config.yaml
norm: "layernorm"
norm_eps: 1e-06
parallel_block: false
optimizer: "muon_variant"
schedule: "wsd"
steps: 12733
MLP neurons of a small language model. Each row is named by its layer, matrix (up: input weights; down: output weights) and neuron, and shows model dimensions 0-127. Each number is 500 + 40 x the weight over its row's rms, rounded and kept within 0 to 999. Numbers have three digits each.
After each neuron's rows, "fires after" lists the tokens most often just before its 100 highest values on Wikipedia text that the model never trained on.

L4.up942:467492505428478429494493525400504492508476446416471487489505480513549500466545484468519451531487439520464531552534537497475494540522505547488450473498507581510503556517534538527512460528454459503525544447425514415515509462482531515455499426561525406502434479439440513441523504541453481515501553514499524545505469509492463527512502581556531508495539505514551506480526477441505566494552
L4.down942:483596513412436554465520613378479549467505538538447416454512475524477547524544479493521524576491472495512487520534478440444503510475543431579501513433432491525566481514470498496527502519511516489506525479514508581532491472540526490455475456530549423499475425474539447510562489572527517484467530556467514455495468442540533474506536446523500520502454519484537551510498497503511468516507
fires after: " as", " an", "s", "es", " As", "ur"

L2.up1:448561489508468436633485516501492484537523434481452491500524559542497510430463487521562452510432466466473506501540505516443500509464481498462492502463532520495477545516516508534538580465492444534521486490477389560478494424485503529546460537496541518577523498513510506518477547513488493474516463489461546498448396439503430456480527464489525527486584420524503543475492438550454505508468
L2.down1:544496456565548516493491523492545509567491545504576530523555547569530472508502557499445484467539471577465481480523554543567542437486534442617486512402509485568489455546518531449509496479475478517483541469565532521533522464505502530494486430496516470508534498477437473422465481492414516549446449471504486520487489524508514542430537512521526502490494491489488413427454558474428442493556
fires after: " a", " the", " an", " his"

L2.up643:511491520551443553509386451518481535549534466485505460482475433550491558479523524445609542511514507431513415513500501545537551495506503493464503504494527476418513487505540514474532498523453549487435469464520474470507509489489454498517451536458419539436556521540456477507409494463460465462499476504560481440481527501490449471488487541455575486415424521524567561516533399504484499503508
L2.down643:442446464502574497526502502532503542553472497564473458506541445435469550529534438455497527491505493447506442518406557533475524522507486429480535511593510506470486433499472564464508504472555553479488444482530532524474514532511487464542510552474442483499552511496588467533457530469520486536497527528483489448386494554449494503482465436452433521472481515543521556549496458483551553453507
fires after: "st", "con", " the", " his", "ir", " –"

L4.up915:549451501474563611457367488448512429520462535491530510487483505455510535526535527524481438509459496448523433532499471500497513572464473465467475539428566532448483528485473522547535461524512516461477513472562506452432447512493482489531496493477591521435516551539534497527480521485487491440528569466509516502476473489554514557500532545555485499469509496539505489563512507504534528486440
L4.down915:473476512479571500505492414474514445441545553535508490493519517476592440450529461503580491555553492441584511553535465486512477511485532545505462516416539483488538521483439503515526472482440467436529491465485567514524508478450586480585522483447458418467496561510455484505471483498440448534533528452407467469512469517448538573513486433504486488522557588523460449549553518424573459555521
fires after: " ", "\n", " ca", " cl", " Ma"

L2.up39:519432485514422466514465471553509511484531497484473487534504551534474529521522491456509502493546555529460494456445438445524411455502507569630419552540444501464513510584537565543497548423488461537429527529503518478603543482515521462506563484568542562483463449447467506478491448519594519487494486544477524532497516456503443486473528504467460498453429521461520575434480560491499587460491
L2.down39:452513490510519507504560476527466519522499488535517535493457571481548482474459518528515459517433500514506489510487436447491531510487475470527570406441508559562507475469514545514492584478497595524468485485478471451446475529483473452493537477567474476532508557539529492485462490429512497526548505511510589521539521525521468486487484466430519496525506503488535534581487438472504509502454
fires after: " ", "-", "T", " |", " ("

L2.up175:533533413508468571483526575485486446457531585552485588550465531505464544512507531496520543544420488432509498533425553485520452531447487561508509476477470550507474467436453530470522491456504462528525506503487581505490486440495502592443513424520572503507522416562494508497517441468506564494446439518508557530500471504520524427607505485469444522462452549459455538526409531551492511562511
L2.down175:533579565493464474522528425477458551498498518470570462468453510527422497520581583455517491511534459554527497536484463486564541491506505541483454547509519511404522538490488522484520511549501564428466575515506447539427515493462489474509510503590544382535489589518530443527531524418510437475460520434455532514473470497399483513425494542511458468527466533455496489487554477483519508471527
fires after: " ", " In", "d", " end", " start"

L2.up274:498514478511545484516493537485455484531438471512542538508474556506557507507534504453469531505525497529482438493629501493493501441477530506578532485543520439496549539517466522507470526511513435487503572475409429466491457461511563459452500493536540432482516550525452460440471493524506510521550519550450516446504482527493466509461525545458496489456459562497457557504463456458522498534610
L2.down274:540545472455471490507497445550550498480477505422520510482539496514525462493470503574442508512501509524487492516481484520453565448544484553506458497542498508482455443528444464470553501500407564563478518501537508496502462520488534494522443452439527468550557497496541442561522473440488484450457517468528475476520460534484478555492502528453486505493610443509530436488532543503522490507499
fires after: "s", "mp", "mar", "ur", "ul", "."

L4.up269:522507539520458505503535535513543521496508530499499560521524532535530450504599421499500447495496510590528514507500492524453523541467535570493491469462504572596497491489485444483508514579567448520512525494503426476541519524549480506515484528519423498460498455517448566547503481445412442411569544494397511488473557465495457499515500481500472532509409488484483397440487482498565504536467
L4.down269:601517565552507488483554483471436444488506523522514501545491535476534465450503519443496476526546440469432538602529452491439512442444544437454480451479539517464532496496510503531525558477466437570495479478472476480482552480526496494453468538513548493496523533522498514474566447450446527449483438446471544562498535495529560495539515497505530554440518569543503497500492527496594415467530
fires after: " ", "le", " E"

L4.up25:435542503511535524451528408498485491465561511568417534561515444496504494455468557523510492508532506538497517468490491499460448508425513577508521432579553547504484495470477468559486497523556490563487500457489502578474471522532464528543481530401528560479414474491513499499480467451462583495496514468509499482515528496441398422554492502501467524437517460537455505484460514448516439568491
L4.down25:480516549549416486549503489488513464532545503462509499536425520475473487518486601447490552560463370510589434430520407462466474491544545518550557468521559502525512485472525495514595537569503546490476544523483509570526460416440529518502504524439477487468463492446559487583454438472527534523424462507479506574460480501481583531477524546491506547440506507490472474493494519539500522499490
fires after: " E", "mi", "E", "re", "e", " se"

L4.up871:481449465583451475479524483453522468529461564513504530470505435513468484479516505534444521529545513531499571477529479528443451531441510478547437504357526521471507422495531479480549487513522497533534503533529498452525450546480509529440490492550524473541478635493539510503482551512578541479575464565529536533549501479476563487473477504550507514501513481498510436483556469433506424562520
L4.down871:503504501517489522465493447496471509503549511529591500516564575531499466450544490513490488535523489546407475453547458560440441461461528580472478435462489454481579453528456472501603575561431491550538529505540550570498463465484576519469484469592505531506517583489499509497508543508445472495477448475484507434478421568598526442556426539481499495462545540515484517487542483437445496443451
fires after: "it", " Re", "ur", ".", " re", "ci"

L2.up497:503535411505478528477447525545560508548477508503519501441581502420518508487568428510457493464527493456545510480535448531548425482497491512474454563525525451441549504546554514487443537460482497496483486520451591514486547522465433521508458466466556481481561514424478531454527487517529545452479580523501575595503442469470515474467525480548487505532487538483584553541502514469460559532507
L2.down497:420440570452475483487441496580532572535515462498459486582499507473498575515468556431496447478488486476446472480488543554554531496559496458568519454467478487524535451525410524569543491550482517498479550490514488520501431415537479511502442539520516492481527486505393525493514530513488464544443531465493454514543494564454524447508508549434476544490472512537516530499501513523459521449441
fires after: "s", "t", "S", "app", "ard"

L2.up737:539544475592434533526530491492550523547454603473522494514504465427437499552451478566528398507499478495461555495441485545519492449441490522525380519516511493477525477494550505588491516475568447440463530507444514508464445445466459438523519488454509511500533529532502555568477475525441494525462508528492545548524452425544560535497524489440556493479517512570467599450499553512456478495525
L2.down737:518483482553506417527492493492508500490573552448539479465537483526542487491513509563504414515514498527515524543510463466476518503461503477559549461416478475487602549422541493525513520539522509579434484482483510565455550548491568454493420527548561486465492486511465495578584551502439466566496514466494499520453457479464518514536514491492527427483516531508486543504541463491470449460570
fires after: " ", " (", " 2", " the", " at", " every"

L2.up902:444519524499495541508510611528475538453527528594544531482566462507540474488563497506584535449523489527486478528525529548501554530417467450536477461413518480499534513562496510515535559521403495492539550565460444514517520541562458451501541465438483496460544526492518541546519514465484447478446484574502500467530453555476420465544498498556562502520518509469474554425479484515490520468520
L2.down902:505465477465536541423488559564517466437473444438494479482558587447537473487498541474451537532455403514481462510538492538507542510542492556582455494463527569472601455448486529522495493518539471486489514469556499532544475561470443608502505466507543476531511516500491507649505477527466487480436463449373469616542507530411521544468456566497530477495555463568502575561529487513570520447471
fires after: "o", "ex", "s", "burg", "on", "ho"

L4.up255:449498519492478480486566448540450531479512415587562522517534490576480490444503539558491439510483558510535447442522479485505572523514511514435507429515459529555444466511474510475495553519448501420421438536469470484570506516494465552516430484494471506459552530558455562491454507461620552462502544532519440494459446556491572507501494550522408586504473485548424508520469468479590468473534
L4.down255:597529533520500499463530425532506518420523554462456505447524471584517495478491534518498562447478525487476524502497528524446509528433503487466462532473536504522583525592497469415472526490486483456532483524531535550500415447516450460572414536476501544525561537499525501469473538459451421515532463518519477547484433543477484563517485447483478493510507421462530537526563426611499524569459
fires after: "H", "n", "N", " H", " E", " N"

L4.up881:516524476513470527490503464463504514530466446501540393493530481499447493669498506469530496528530521609534557511504464464439464481491555439475508437452537487539472538461532499525510418497492525501488527446461473516486438550571505507492567447491497454477487500476535562525504543467466455482493471453484518554426534498466463462539531535459524453471567508495437517446455557479438500535521
L4.down881:556461465497472508521469448506468454509479525441569460380503494494477404454513544519495488476534486597484462537504478493580519513498548524583474493491516489465544552538493529495578521509434512494454494476513533460507458523501510488464473485503487434481489465541536590545494550546516540548490478457485563560501430539509548428551510479566572501449496552453523476517545497482506511499557
fires after: " (", "\n", " the", " F"

L4.up1018:531489568397516500521469544513467455487490450539414489509522474488505499500504501473531520557508493481476511480523429517471431504519515547498421463482578550431547476464581548453460532510560426543460470497515575549533524496544495506497526535480418557486482534537493524488456427447528472544513551476456519435458463514502500445457537510459494526542526487435548433474475570531454512518518
L4.down1018:494534496481522471448501470427426386496505575547499451520532496509520536502462541546507479535518540561451527552499486448472473482502487516549551492534473488484550537549473487501498551488514457518480465511436585543480505450476485504489478426569401528478521521534539527473495493573467475468529505511487431486492491477524495501579425523557515442471547468503481580462470504446461535537472
fires after: " de", "b", " De", "en", "mp", "po"

L2.up1011:425465470568547449546412486543474541532531482589532523488502484479536473533469497488576508573463488545541570495504393554521522510476511550477549517500456486538493471506477504439518468551529517487458510475497494473487610487527559485523495494493478547467494530515487478435428507490503457533530510421458618528559470444513433418536542471492553455509507511462461432510426437482494487514475
L2.down1011:568530470379441569525566481577470505526495558466454444486482520522533550505509530493490449490579509498438461480502554502528508483517509492480455483505520438446518484456516460496433523488474503466474470452558531469489448474463450558453388459477459436500475499486500443562556468545491515516528511554542464443521499479492488475529494526423428513578540552523486500550513460501496576404534
fires after: " the", "er", "la", " The", "lo"

L2.up939:404452512569428491391509441463544473504473500500495493537482457473427420521505507525409576513522536570513541518446528473554567540467499522418469488513468484471440464493495476442467524464510530495500489502467478526529493500466475478512461460490541591478476475502502526476491469446542455508503482511495425541510471540523476415532469551416541500532484497538468496534373486487501489509435
L2.down939:512517594471494545457475494573497493548495408533485547460451539443580483449428546502510437550500495459501507510478542517493520469483513543464515511546502501524520563490537484504446551468546493514526562463549515530483547526466591498499478466511516518519488448477493479596530480497528443445534536456509530482538479536460492386461451589463508557521592552424478521417490524486469469463459
fires after: "e", "re", "E", "B", " Bu"

L2.up728:463568544481533491552527492475512517416474500505464518467461409482535479514505501482513489493530519516510544495508506505488525571486498503481469568504511493490470505558455543537474515497462517560496501489471478490541599443491563431532474446518496490503562405500520482561513499456551500506534514588486400510536459452506460538555538542496458511433531412581447483614524540476474529474538
L2.down728:516499438528535520536558441510443433481478474484428518451532539460470432506515546549463494494568521493517522442456510475522415460480522593502537468566496532507560527523497516560516501518440528509441534478538485522482505432528495455421477515443597543520497463498508492555467518449485506563448541491488504479580457504511520454471493454479472529484493428506474478540565512552535493499504
fires after: "di", "u", "ri", "r", "v", " p"

L4.up275:547564430535480448461548566534429557556450522516494519532510476533469486481491489489459546485521545509537437426539456441477504537537465566502476483480495509469496528467511562546506611480523535526485447511474517501501492508558522475572447537502566503468553498551501527464484486462422439445458520563505512463460523446510526521488507513489521498485516525581473588489559478496522541554473
L4.down275:463505500459508477489520474421512422474548520473589425460540566467493493485542537469509503434543488539550485492493550538491456514489514512458466504493512514573521441452583443494531510514585478473503523520464462493513518476509559544458492504428477607524471460422513485495491461530453515521454533584443452433542476511517444469529598536507498534556476412496475513485480473477538547518514
fires after: "-", " re", " ", " |", "|"

L4.up788:475464517533492450428458536481508547438473478461500432490545487518456512472526416464586490425523485545475531547580515470471474497495475478458463442503509587499503523563521529489490532537553439467546469454486470521574474547491528508533471517495532546522566493502402513538494505481453457489457533591462584506510463474483471533517511508492530489481516413531454528444516530513542601549507
L4.down788:450530469451503525433507497489515480507537499515554532487453509521534539504464461537477446473536569470499495472476542511480486449508480421475488515512554485513527507509528491477458509482545561475553529501519520556502492516477410570442533454569473375450488491437498457532516494492530508435451479471507500494496479502492488453519440542508475477563499471502444524458554421492515491490440
fires after: " ", " w", " g", " the", "e"

L2.up59:447552501465478511472521525514515456465476531517444526514551502467530568531493474507503514534482533492470485501452505528446567516440515529440564454492519395474463517531543503521539527501551514528439496467541498556546600555492547487476563459528464521466471481514438480470486522524483552358475574493502430540584485499504524560474521546558539492493498528556446487440493513528498490530579
L2.down59:524446532525521519528451499481460486533520475509528490440393497559522491477490455543460484456410511506526549456495478471517481524553468555478490531546499517481526548465506414476456499503492504416550512537522472469442559547510483575488504521521496453525533482531562633470439492526530478532548479528573499503460506491487490487480480518479519543541480485498498490531498531443477496513496
fires after: "ed", "il", "ad", "n", "d"

L2.up960:506505465555533476467544488473490454503558508521568471528511457517565536436502516431488453504437571456533500470551513510495445491522560558478515482462492549568472525478529510596542593455506462471505462494552466449578537489501441459518466503526489478507438502518506516475536534491564494537518436483532457588522506541551600548525531524352446493534511475476507533595544444484468539479502
L2.down960:457530525550502562475577496506480537453544486538516448546495491494471466570537471517540552513478434536473500561470528459496577495500575522535441581469495521445470451457462576518545508537463520574569602437473526565537386527455547542481462537516514510515482453484513501566562495493452427499474525513567435535493469470448482498553503513500519559468504483503454510477426487467589501470575
fires after: " J", " H", "H", "ta", " se", " fa"

L2.up519:494550498532528571422503561517534523514499468489540529515551553488540458509573457508472469506530545498488441518488507535551588420471470533543471541441438481480532448552409477473494488512478446516495481487416508463528467500562500582509491446472551510517539468542489497419459561430516533513453460449504562504477550467497508457578578548506537417492467515543522531491447464502504636516510
L2.down519:527555518507519520553485548477526469507477479490498554517474495503504454493456498466456475484604466533407510562496498495465544483450520490539476490439426493485499486506433466446536470512460476542444530482415530510469471494492543552500497476515570525464555524568524473522454418463406461551530566532560519505497584493430476438542506534549444470457504517498489443470511483523482483402431
fires after: " In", " Du", "In", "d", "t"

L2.up277:509383449509559485500400482491511509475497478465449549557540437482480507499491489531490504453524494456573421558490528496492431476498527600466459530484473517432479524437465490435480461421514484472490476463452491543523548487455544513592450498514566513484468459456493494472552464475501483517509464507491530432485445497492453478545435569531555466431424524531487451502533535463496498573495
L2.down277:514431485435462449507458450501519525498525531473475496462492519451498555494508517617542539455491470469544508534554479469531384490538499545520442544494428513445536588478461535481500551500530512471468462474496546541483580493426509545510502509577496531527609462473497484523499506448558485500503526552484485483493455553506535495504452553489463508441507532497480562471492516504456433413491
fires after: " ", " T", " d", "t", "mp"

L2.up79:468507436527501454487487546522495446496534481562497534464535511512489481596522494527475558519503492531493555499525477551536475455471495445529429568487509463494512546511492508492467499482447413548526543503505521456539440522482488499534486510606477423452548524506481519519520422498513494505513532549547547489491466474455516492473523495430475472431525606408536511519549508504616575584530
L2.down79:574578482473504486502514535515450567445501473459433558516555482547439438469587446502617496491608479439552517494554504522398461569411476467499502508531454524529517459561501502518405543491461475583501522463489571504450510534504520483461494508490503492461514550422488539476485540430498444442472475525462544549517476488508495537580613434510501464505521494518456513465549489533554512498450
fires after: "s", " F", "S", "ev", "%", "and"

L4.up559:482465499469503415498464573473448424462473527497519489510466489508527613489525543554483528485540507525504471513469485493568490486481472467511470519548500628482519570489554538427492448481491515502490479479420541504529432527521488530534521464589493502466450446528405519491482506495484517474493554468520499487504432492510542508520473557490586544544457442567428489509502457526469431481461
L4.down559:422511525509454495458477499430465555575510460559490447473461484574515464549516470511512497466485460503514482423577544522460429447497466555498493520551470495466526516426501566479440554514471449446471425473516437506502460496503525511536443396581491609451420483419578485540556478475474491478526475425437547468523569479500550521468481514535553475491500513519508555515487536530514456562540
fires after: " a", " the", " his", " St", " Ar", "s"

L2.up458:477474553516434469466519494498472458537456489580508530566510474522500512482537502518440502548478486420480503454491509514541520508422446460468547468490539555551513503561501431427485562516415515515496468563514556516516517539491517478516519502454475427517490533469554499463450523540550494486491508527526493497503511443435547507504571517498529475471536477511609459491506551426599511444512
L2.down458:443461453537469512431472512479572564454545516546460503561560589516516466531529514501534489480497451440462467577569464545490517518475472495521420494454517499579519552467506452453526458451421435434490440504565515550529517481466464518571515466547527530579530515519482518485480535482506503566454456467482500476504510484431496473521443502471430512463559502524532444427512538503511506542496
fires after: "D", "re", " re", " Re", "in", "and"

L2.up158:508452520542417412535482569568456500526490555521461518484487513555539441535468485515541517523414488497503491484513540477506496483469536504534505511495482509478492508479480523482492547460453459529528515543505442498479441410516560495504424484488500535531531508466500500547478514503502541450562488572514616488536518549378562552509515462466483519453541473472488446493488521473533529503491
L2.down158:473441506461533501499508511540476541458479415490503484534538494510511534599465488494477531482496524498482590507449491522583449455508525523517445541577472520442474501517462554521494462513565476490501451565520547606462586505559379451534550514498488512497475470427496552461476470498560530497537520541487496563492492448557496514491488531466482473486475528525506461507473541476532525524530
fires after: " Ba", "ba", " Mi", "F", " F", " Col"

L2.up358:505517508472542504520583484550456477510468473486523408478429542543431499540530505506450522525481498532503474521485413433524472547503510473499546486496535458493479412515551491472473508530570502538540588536450517479466499569513433459560459500442531525482602462526483482455413488456550418542544546519475420513479446484414544475528546501497537508538525529539536431525532549496473510429573
L2.down358:447475469576466454536447514535503558493526500469466507554473528526556479449515482517499506520463445439487520510500597521435520516566459499485441515457440486522566573441511487506525489517579477473497499468474481481588575431479521560421501502484498614514412531488446493540526447445475457423552512467493549469483469545482451454500430481471475509487500497467457532522519468453531517553490
fires after: "it", " co", " f"

L4.up877:472534527508467562437520429483523549456531521548444460520540511527493499451555514472457529542544490557557503504435517477459435579449500514460523514500514487493482496528529529548473533533518525536476476443488538504539494490489446486490486476509572502530452514484479548481440553442547494481501543475515458548424459553485515494438551505572423469578562465507461494452430484462448461478463
L4.down877:504517517489462492493455641522485544491479464433490514526466567519544543485547560526488487517489516472530462499518577520455477481525481566470515434466522481440480542497452424440569492484583514537504448496568523568475522524417526529483563482488580444515468479458520471509520462525530504521419539522492473498536523515460534483511497523511518506407505483509503543471466496541481552468537
fires after: "e", "le", " E", "E", "A", "O"

L2.up971:518464546538438536523507477572512477472547489523532512535602467511550487471469510484491461516471493442481476455521479432483500537491466479467442520571482474389482494520477522582439518472446521446526493554513446454535451512480511516504522463481474509471452525539537472478482468513489559456483449513570428536483489482420455494473467529459487562519434570513573512418521538452479535537476
L2.down971:500498417431494535454506478544514555456513475515526569464485578491497536522498465513601511493471482458505502528497500490519462477536543546433441497538551400558483589544492453470496470476535544459502573566524467518486531430458494562495535473472460532533539459578562489508442553459487507432531496536525472499503498440509472471509494495474530453481447451518539510523489556487602545507498
fires after: " C", "M", " H", "C", "H", "K"

L2.up742:491515549518436485550479539462493467538484407516470530532561499554527475458453543533566507509488465493548584461536477482497528433541477553455470486495484453546486523494448533544456521562545509443484500544374532491452507493549537473522439515477501591465423486535521495492452496464433494529425527522498532500546477410478449460521490546464529466552510499482463475494508531563520470520581
L2.down742:457413489449526591504510413489530504510426503515501469556515427455526488514495408483490572551487529449483551530444546478497481477514487422513415537474490573551556490477518463561469544411416562437484521464531531487520407472601450460494495538527437478569481534528540570523463526482484471474428489455512533565449528450522492464554531522551447490463582523533589478406471588504466565528430
fires after: " the", " The", "The", " New", "se"

L2.up572:485474480465473497548454489399510468510407486511488478527529423520585481459501496479531473576439459514484565474486531488500510502470481460492533494510556522509501621482509462467493464564505543525485552554467457562495534473467547519512484449476538464539574476489479556491565504502475429526524484429594479506480511480456487462500513496473497530450495398507469463531539455512428570462479
L2.down572:551530440460459493530434486461502487549513480484449464476468477549555506507569520502519452513511528577578498568504559450565495598512509472439525548451547564475536517498501484525502491486525551484420524530484464520483492468495469529552448514555475552550559472535528537528484485481497448494504510585565454462452480527559435493500533502526457471482464483420535552523480554507496519533493
fires after: " p", " P", "s", "r", "ta", " as"

L2.up398:462481501494492520501480476507571444475434447552596471461534481512505503535493547588445565489494550520538461442567504501482542479496523484481482494452534514477482509490508494472477441488595470570377565473439479514491499543434543460521505420542483493523518494522443527437416514473462514476481469534509430405486486544508547445503500491497483489537433550505595366526518549554560550522450
L2.down398:499493516432488525518492507458534488472494470491502480510566485456486576516509514437561522500493489424441537554447522437431459540460520480501522545425513477458508494442518557468527507535493515537445518502569491522512511451514544472430528465470545454429556533435498425520562547552531466409450510472489510559519487559501477476467513469603531508480558538491424489484504485414498488463573
fires after: " f", "f", " F", "ub", "F", "it"

L4.up829:531544447509486522550471468453523470434488512459558512478542595447499532500480438522503512537581499539581530523531513521463448519564469526492440454423563406430505465533429582522457490557535469535476470534499453468416503495511463474598472563561481515440512508538490528483482495488513495474517519489516452478523513472546537579543473541485513554525519446461507504512521443495492514499497
L4.down829:466478462483428507495451508493455478553560481520535449458507499489570461464507473559531511444494501502499516493512568484524517472542498485592455495489497533494464586512474508500476452460526513479505518419551523541525496551502551377544526544425521407502479531496551525524492492579494475441544493476462463556472461527484467560517528531512485543430482466467441511558477504466524472471548
fires after: " ", " ca", " vi", " or", "s", " po"

L2.up318:468488462461499493489437517475537472506564506509524556564449553451555519536484446560505479479424493518486554536450530454449474501537453515552545464567429491494510575540558477514489524484476453501449409448512444532470494433613565543425486494474513554521463556474493522530530536512528488508510510494504427516534505439500519440508535487529594477474546489584470551441468530498480519559476
L2.down318:584487509468504467513548520489488460476489453408500467491484509428478452584532504548500535509539519505514427535519445456502474525527455464481561505487472540513510492412498501488495505423517509490491520516471590484493472525472502494524458543416433507491587433529480485556447584505576531511450574532453423482487522546480434606494527517558444548505379528453527519495462445539509410528490
fires after: "-", "d", " Be", "n", " Du", " Col"

L2.up640:498481533555488463491457455555555493501477563506534560518453475470504451591479470498488484492430533474434478462487526481501473570495496526455427538561501468450511482507495514491476477453458475502511527497503448486504527501516535526505498434425413501503535517463449423513467431530514505542563474535478452452518441492427480512477510524519453549493467507526482478509531542492528523516474
L2.down640:476469507491457531500516549548554462468533525504522504469528594555560513539505478528580489440597523416547517479490501531480496512462517526450535469546522472526492520499566551424555464468451464484496499507452548493452530486480449585527492497481430546498488465519582391467464461518409521492466569473545517578545486482536518480449494489510438541501410542452533489493469538501585521446508
fires after: "L", "M", " T", "T", "C"

L4.up227:528511452527492466501536502563541519550501456530465511512525549487560569417486456537544548454477504435554566472515483506429485480523508455521443499458486488489440491551503499482596466481493525484436488504444452525505494545419441495576455451445517517492521506540469567482489493508506470502538509463415455494463535531484484506481526511551558541532508570499518461506481505506445501609605
L4.down227:546536474496508518445502442461491590468531457520519578460457520537515480491481468452515521483462555494480554505496488512480440535461543500539491547606465449479508516445510513479493409490514503505534575493543546463455530588492618492514577460570487496477508487496506519472454541490571459437510489494486502486509561443515510401474390460482412532431468529544461443419487476498508495489509
fires after: "n", "c", "vi", "er", "l"

L2.up919:545505486482584492477492527469483529500508522639534540495509464504532499470489462495467486474467589515536512516484564450450471498480556485484418512488473500439503575531527520543502510500483434478615523543537517502455509488475450468500435456503478517529470501517453460530511513468501538453566467449516477533529512522473572457507577513491446559491547520515467385502505538467530526532586
L2.down919:505479484513465505461546512439489509542425507493532471469467458504437466487523548553474511513372494518505559483586522461503551452511479460496529482507462576484501547536483505540452547491472541483517469497554522567514496567509595557553481487466503450509513502496576489476453493491432442394503508495582559511510497492486484486441462581551526626537495528508579582459551440460542466510508
fires after: " J", " N", " H", "fin", "ri", "er"

L2.up155:443502509538513471516538481506482509505547515540528518461485508576513422442521489545501384457518563457558511474541466494482457502485467598556519474540465512470472528568483547441474504515493523535557439511494477515447499428508477452524416453498496527448517492498513499487370477453540479466528594514512525538477505512473459433478462489450539459480537560485518547471497530516528497518485
L2.down155:429468530506502501514506500470487486545452528485548515504453485511501489471495452505519460490444495537483433517538460533511518555527505573419527420498448496481555511463449484508443535503574549448571517503563411542505439539442483480453500493423536522493496495518471490477487513495495545484555425433461476462496460541487487467534500486526440526442435537529510496489556459506505555524477
fires after: " re", " c", "C", "-", " co", " count"

L4.up396:498545549542490493541483493534483524500468483553477543518522497571465476498437535489570480574483437496483529475508523503471574515511440492464421545498500507424499528519540562484484560476524457459484530439499464458530442499488482452526484560489521565497583477541608583551478495529518547455488493511496511504535530572530473567465481470452479522523568368510467521476484459564503530580443
L4.down396:433499489545497458458477522511578480548457549437499488485450498440437518471445486556459486515481476560427504494520511489520551466555445566533501493507524483491383486517534526456466476495502553478501516540580518462507540476529553502456457463503428549449597506502453492521497533530501531468554541590517511458454481560507536546484503506474578539447477575544497485483521528540476522543510
fires after: " a", " A", " an", " Un"

L2.up525:502510557438513468461444461553479418511448467541488427539542447566503563463469522531505500519508452558580504523455484479502468445455491494516459499494561513562536525548497555521444560503495479450474516519502520521465524468567498570509525501483512605445500499459443542456494504538560434471465518481521539541541488451537444547564528542578506488499418518468426505416533506533501514517459
L2.down525:472428499384475431524528480510415519510503476543459503473500514449493451479477542540581496436474535524561526485514517494508484418508492518506528473529454466587559502487495549532479463439549515464505513533523483497364562547464473476513545479497506478429501495475458459523515552483543492487527471464472544468542477543584472555521445513461555495511450500560452556416491490524531468474503
fires after: " ", "-", "=="

L2.up182:567462553434473491436468520463569503459560461484471494477559522485497548485481489475532459527520482465506472425427467469484503441448510513540417519515486475516459468534545518549496565552546529467483505509498560427429575438500548463557471493531480478513537491498510521464447451519475542444424496488474560529490506549492441530506477546539524473531530498566507447463476501424552499490411
L2.down182:465479554460449595554486509462451427510456453472478532460524520472568453435522518498429486520493508511512524500454489471469477531536528474509495499515521469503500469491521498514485503432530458454544537512531606518500534503526558563425458548493449497440535497481492515508527517518526504527502444481472473488547514527532500486551513513479528516537483546518487474452518502538501474466378
fires after: " ", " the", " a", "ce", "-"

L2.up829:470503568556515510478464447471464424532440471496526521527563514554512478594519472523495475465463453562577483513521536561465532519454484464525523577537396582473493559530521508504470483485532497400483510456457584382488550425499584481542511465559527488413517513449442482488494476483490455520497482544522548535511466509509514515550504560469447532417507595483516528491507440501561567502475
L2.down829:566581477532480507463519471528485480555425507484452484469524547536516451498546419486480584518508583511545519483510512550529475450558464482471513487532502509501555460512477417559512605591585542430530483544516464494480517457537484491542428459480469497442499458461459464523521549504479480494544587455468480491512535573505450483479527488523571517439515497487411469446485498396485594474473
fires after: " ", " R", " W", " w", " ch"